{
  "n_head": 6,
  "head_dim": 32,
  "d_mlp": 768,
  "norm_place": "pre",
  "norm_eps": 1e-05,
  "qk_norm": true,
  "bias": "none",
  "parallel_block": false,
  "init_std_qkv": 0.0233,
  "init_std_down": 0.0233
}
MLP neurons of a small language model. Each row is named by its layer, matrix (up: input weights; down: output weights) and neuron, and shows model dimensions 64-159. Each number is 128 + 24 x the weight over its row's rms, rounded and kept within 0 to 255. Numbers have three digits each.
After each neuron's rows, "fires on" lists the tokens most often at its 100 highest values on Wikipedia text that the model never trained on.

L4.up625:131102108151148109148130153138173133140145095137110106124131113118129123110150145126100133108096131140109079092144146131107163154073143124129101147131130120107113065119112180135186136155125137166116110101154143137134097139077114126132112117115132086113126138137158110102058136108144156191
L4.down625:154141152091172094126105162128120113099139166148146142108140117146102168123123131187148150109168134125164144121103113113122097096169108122144110123188132111109090167148133131123079147116097150101102133144118126101131124116136149096102107145096107124142140108084147117140134118138126144148
fires on: " is", "t", " was", " and", " but"

L4.up331:155098147126160134134143139146133111166117146131093128130104169119126097135149150114134148151145141179094171138118112122130098125089125137149129131118103118106148124169150138097112126132148146110132087098143143119152134121130174148105123109138070154076122117140096094088098102082081119098
L4.down331:101143101096141102142105168103166113175102132123123102154123157114097176129164136115157125094130137128143146126164123156171145126123159126106111130145126133138148145108129133132129121103143162118150129089139135107151105114114107165150121113140172071146147107087161146153125136148169129158
fires on: "en", "ic", "ood", "ee", "ain", "el"

L2.up320:112143112089146123116166095162152089152117157131114141137146129160065155133169151092162097154105122146117124138145148167126159135152152111124111136133107109129133134114176116096162075111138085120129113074124137155139129136141147134141172143089135137134148118120178110112159131119145113108
L2.down320:131108146122115140067186127138149114149152127118118132105137112115118140129142162109162084140154115135119108136099149111062126144159165100128136116166121119125107098131164121150118108135197118139103130132158102157112132154135085126101113144162141093130081118081115167133125136121165121143
fires on: "5", "4"

L2.up542:139114197155130108124109140136121113115101076130101122148129119150146130165128109100121108063111131150136078170142144143103134123125108102134129130141122132137155113111134126100125151145149106115147125125156134155111168118155143130128106144113107145155148133088136143155136098104114147152
L2.down542:123119090117104188143143142108152130144142134089130152121139137098153112109095140141122102140102125131128145102124098107104146141125078152156152131125097111109150059083088102137149145175115129119067130143120101125141084089145108123129113135162128112137100149090166120138128144139090102147
fires on: "-", "2", "8", "pe", "3", "–"

L2.up333:110153144131123124136173148151145131141111092153119157120129106162129106168141107183113112101154145129134115156131160106099150136123103120116137113137093114110180120117161105110104079143132087113133106140120165144133168135151140147133106111088110160166129149081182154114126125117141145094
L2.down333:147123072126153108147162131103132113134172097161141141156140127120103139160109160150087146115126145132082167093122154125139139127132115123119152152149150110124100104125123136093115123124163134139116155172121132119095166068088088128156115146176138099111153102126080113114153110114104127113
fires on: "8", "3", "9", "7", "2", "5"

L4.up314:110176141161129149127110144138180085153161158112117132114108080098131111140122167187111109136122141133140114121146118195129122137109143155125081098113156153128083125149146156136131122080107133115130154103127108113094184155140142111109122106127095128158127124100171121125152150156118115151
L4.down314:149118146154153103142162134106093106099147155096127101092164134126191136125131137123136134121156082168106176156117126116099132083123142122137105156112104135091117127121163092140123115113169170132195111134095082132086107132154157151129148151098127096160139058139139139144103097107124162128
fires on: "re", "ad", "ile", "2", "7", "8"

L4.up589:165151142096117130120128121150106113129127168135132129137150138173103118125104137142180061104136108079142130131174171124074155124191179120153114126141101117115173133117156095113110090082164138118145117100113135119113144118128118119125124080112105152161134084145144118121163113130131082150
L4.down589:129118143131116157091123127143095122114136159137115134125067108119107158124073128176134187098122130143152169129137142075118142177143139117155093108153144140116119116110134130125109083126126113090114126114144111148117158148170098153125151119120137140093133154119155123121139101113113101093
fires on: "7", "6", "2", "9", "0", "5"

L4.up746:137119108142125088128095105153144100154115107112119150123128162104107160106105136115163118165160101109072134120138124170137144088096149113118130118120088101160141116124142157108162106084122055167106137078124151091103134130119120139133132097105155107153151108114091110102110142120097146100
L4.down746:138102115134114109131150136125138141160120129132130107146116147098117172145148138084118174122129117148167151147133149093104124098147144138085107127165129108138077135140141133152064128135115137127121123178117147109137115104074132141091136136171118118128118179141107150145114107107159130082
fires on: "is", "igh", "at", "os", "ard", "f"

L4.up114:093097125097149102132167118158142125144106125121136134180153117142126135130136140108102105110145080155125119155152142136127086097102094103098089121115137093086129124102108136115123134131142117134093147134142190085145140157130130134100130094129117133172159127107142140112086117097147069133
L4.down114:119176118130102132126095173093157140148139107182067199140124113087065176078143106145144149170140127147112137118123110147152155121115114124115124103139096132161116117122112130102171139134140144114150104103094079118165117074112121096115127109133133106111127118127101163118123101115069131160
fires on: "l", "ur", "ober", "ell", "t", "uk"

L4.up425:060113108099160118142119150111167149113118092151131135171140147132152095113137166108125116103130173140136152152144120099100120123159129082108152126143122125122116099100131132124110111151138102143126131138078085129117086122163107129138160125108159135122164121174130121162141072129091086128
L4.down425:128160110111095147135091140085174110123164091114159102088124063074113107130140172121120095115176143145162129133181129130100175134134113139107090129107171117141139144092158120110092168147116141123092131106095124137120104172131139127111118105129113150094160145073163144107162115144167135099
fires on: " ex", "x", "ex", "re", "or"

L4.up357:146167102142144136152114159112139141149141153126148121099099101162150106152144184082110126138105107095141107140119134113095122109178126127144111129104095115142128117109138151143083089145137104159131120068110167158143124097106168103103097117122116126143098110126101107130128098092125124135
L4.down357:149113091118080105118152134107094150117093187120115134148146118147119140180081116135120198082137139124109101144130148100127127117138144134145155126149134141158156149137121105132142090126084133064120089113105099130135132108143134140137124118100139118103149121128119147139186141107105146138
fires on: "ent", "anc", "S", "ex", "p", "av"

L4.up614:173082181072142147120149133088110134138113145117092124156129101115130127138110099149122127156118081110120129124099074161140150145119172149109134121127121168109112154165164138132132093115134135113132137125175140138134137127156090143137130121105136112131163138079135149142091166110142098113
L4.down614:088123088166152107132161121186112106162099124168143159105103133102096129150132118130119112096135131108141166114121102133144106106124139149144085130132088113135137168098136130134080145119165129119149146169110078135101109148127159133096113124123144080165101099107102137102136123100142107123
fires on: "n", "y", "her", "est", "ne"

L4.up19:158112165112106165101107138129171109087140118136103117099174171140144113164125141136175116086136136148115120120137124131112126135160170108130123143146170130132169163119123136139163112123121102103160127106122155140112111141116112134150099109142160136150090121092095107125105076116124131156
L4.down19:138148147146154088150142147128175115100107085157120105144140137172126143141138076102101151129103132115131100134141154148107112161130151148146125145141121149146118127155098149148086120145123121163102152115107121116131159089100107084139138155178101086132145107140137139125139137114127164110
fires on: "le", "ass", "ar", "or", "ort", "ed"

L2.up308:124131124122100166126157129148133118126139165128112106112088086093097090115084181137123089174099103121131145099184147154085151102140145153140133124092170146139102126134143163170122127121114109086139138149146134158197147119170122105108145142100162132144150104152118148147156131140144105112
L2.down308:129108116130101108122122144131102172122066129113111120137186159171138159175114104132113145112098126145128107105102137091143169147141130107099115131197118169122119164084123200146120133101136134144107130119106108140143125125128153164164111100116151135072104094116125115131120165139149140123
fires on: "6", "7", "8", "9"

L4.up119:101106135130113112147143125134152174121129132105148126129122137167095084090131112128109093117122111118131087120089133138127173128064080106140141125085152089108142140156087148127167124121132115162090114124106140120124143124122151188125115120108102068153157082113156120148113146081130099130
L4.down119:125100115159177132129172135116112134162102134086160140105156081107119098113128126147133164132131132157106108132113125141111085114096124118116179124151095147110121159129118092117125123132126090089153140184112143110134150108114168149091110123104123119130161127097140119148129114135111158138
fires on: "t", "ou", "p"

L4.up471:125131156158096112102118131141109101099102118136108107118099114117153070153107137169146087106094133145130104129159180166111135101152162109142116116102126101101104143127132135115101113114099130129166124121147160144111124137100175142111124127066111134129130134143154147102128125138160112106
L4.down471:139088110122109136145126159144085142121107127163131137151167139138118121112102100110139140135147086142123170143102075137131082136128155157167128150164122161128114098123136158139148108138122105105122115152126098123131160141113106121116128111159138114157106098069093121136142128101080112095
fires on: "h", "7", "2", "6", "3", "age"

L2.up283:089157122128153081109153148135100107107138114107141141148149112156109117170157119119095146092139098121144103155151153110122142113143097119117126139130119082112153146117135145120167133082142087133120131106130107150150145151151081154139114159151120140137161117096180120135130102125120148144
L2.down283:173105082122104096092145171128145127154101139139132112123145123156120128118129135136142143158144143135121185099139118145147104160124114147124147136140110090169143088106118163165130122164168152104128146124091100125115145106104148101161103113167107161111136167151130149115114162125141140192
fires on: "8", "9", "3", "2", "6", "4"

L4.up204:105109123096128111124129140116140114149139101147093135141097161215133086138160134143109148096150110152148097149171079140114127105091159072138175144052114129114143137146094133119148141111145082145102112107143132119096187133135131137123117090160071130124162132127100113101135117132103138122
L4.down204:117136117117099145096156115102137132129157128102121132117110066145166140117159121137107132145116081138088135116078088117154118113163109092109140149149122137128170125100136085140184120125096138175158156119120141106123115110142107142132116170090130145115109119138146126145137164164098131134
fires on: "ro", "ou", "uc", "is", "ig", "en"

L4.up494:131141144111095069148122127149116164124136097124170119102128139113140119104158137152119126125132122103150141128135142164146132104098071110088085089115156135128131135167130157137118118131155103133119169106137112083091127096159104158138118102142096143100114127147137187126141141111118122117
L4.down494:190153177100116124145095090173096068131125147142133132133111162153154130140163119115125119167157115140144102107103121105144181149142139142128132178118160118136172122125128156095174150127088159098193137095163148141102171131131159129082157119111120167141146141129128131109147104137154093165
fires on: "ong", "og", "um", "all", "oll"

L4.up442:155144109128129119139107100131119101185120153140140134160127136108120164136144109119150096140153110117152101143128130139140111120111155133120118110117165100118106131136101147136119141109157094143154134131178147105115151126164153136127162108132090102131139089140117129119151055125081159116
L4.down442:150111097106120102072132084148122134111152131145127078112114168105142100140123134138129173166127156155157116154151122084137101159100118119172160139146088120130145122115153158125132106110135112132155133102126153109115121101117152115139175116091119128168113096150132172119067138116102110142
fires on: "ot", "ost", "re", "all", "g", "e"

L4.up644:135134137146114112121113098146133105136123189131126133164147100104147145127070114132125115175062107164134135140166139117085121148125115142141182075144155100102135195106131155124117137104145102147161119119105125107146139114132106134144125138155130148125094135102103109129103146153117150137
L4.down644:154150155141117138134110143104059141112162086154130113137175120104133131124150093155123095146126159125176171102132096143101128133157138111167076123121100138124113142143134123088124193117133134150151119140102157123163112111124133130113139132115122102140128145089108159128112096121135159100
fires on: "out", "ing", "ound", "uring", "on"

L2.up139:117146136115089136164155105118124121119158152146101183201137112145090109129149127083133121136123086128115107161158115117070092115166134109136127135143144119138113118075126145122146126135153140125183141098133109179099143135116121112111120135129130167144126138138152136157137148101118113101
L2.down139:127146145145138139134064177139138164103166151138129164109127186136109112106166135088112133095091149128096128156121146141143108080085125099064141179177133113142127143119136141137123142115126109092113131121149138113152107130123174161103130141115167151178139128129120138080152130150178097144
fires on: "3", "5", "0"

L4.up539:140126139103135089134150145166105097099166135141158151132087125089122168138148118131079175138143114142154153141091123145125125125132135129108090098174116094116144085144139127128131154085135153145069149098108131155153138128082131124130107093149089150121183091158138122126108115115125111139
L4.down539:146168113105111148156125118121114144144168116141119103103147160130143098149104115118093154130082097060139168147148133094175159138138139121135106197084150086127127127132144149122124082132123143111131112111112122131111117091115057162112087168134169106125054164156110104120136095094083128122
fires on: "ic", " |", "ess", "ical", "ian"

L2.up309:111133139097073145098118126138096109138106160149129143139124143117127122098127148154153095152159119179165176128088117195130096148130134081136148136111114082127135088179115139137113138067141096156127109084134125109132120180090123109095080086128137114135178112082158140114134126119109133121
L2.down309:116120170146149139117117132139126159127126142109103124138144113135137128163104086116172093107155117138155109124108131157112083128136120135107131126122144105071123177106099113137141106101115140116125098162121121133114135101155079150110130154104137117134145166135147153121144172129065135123
fires on: "at", "ical", "ial", "igh"

L2.up48:123153133120108143151111118180150122127164161150144123138137119090086099106152134129134120162150106137073137139128137135106122106103107091147102176140136122148141089131132112109139094130158119097151127113133120151106106192099148149111148144104157158142145116110177119106169095116119121123
L2.down48:139139124117115163134156119122078147102120094116100128114112125141144152177103127170094071130122139126134132120125137106164120159135120118116127162091117137127122128150144108117123135113171106144128120149113127148118153192173101097153084115117085129124124144089145096150110138099066083133
fires on: "5", "ear", "at", "10", "0"

L4.up0:176107119124145136108077154145124152143122139093095158157120126111107122124104175098102083148114120112102140095174118078119158103141138160134101103151134149132164137129141101159108130141141162128117136095114168132151117151100136144102125134121151140138108084120128139146134112121128143083
L4.down0:119127122106136124087114147145110120136149118143173096143068138143143098116126102141136141132163179102101092130169167145153133084127140135101108117141127088110112145146144148131096155131127087120138115119129147125117159156137131092055147155128118097159160125135104120172133150128108106175
fires on: "ell", "it", "y", "ent", "ain", "av"

L4.up131:151120149117139079121117084148166119170161104121159149146138161101130170114093142117106150144123115131114112114105128171092129091158099122128152120117168109120131145131112133146148077154110125123090127134119152096107134097157140129167134135125096099180115118147103139136138066130079128132
L4.down131:164145126108102166097133122112100117082145151122119121099151151098125112141114116153163125078101169133154129136142102148139158185099145126150122145127122121089143113113149151105103114120124082152178131167114119156129149122160108119118107142135136139174125139177164149107140167139108138153
fires on: "g", "e", "ark", "and", "l", "m"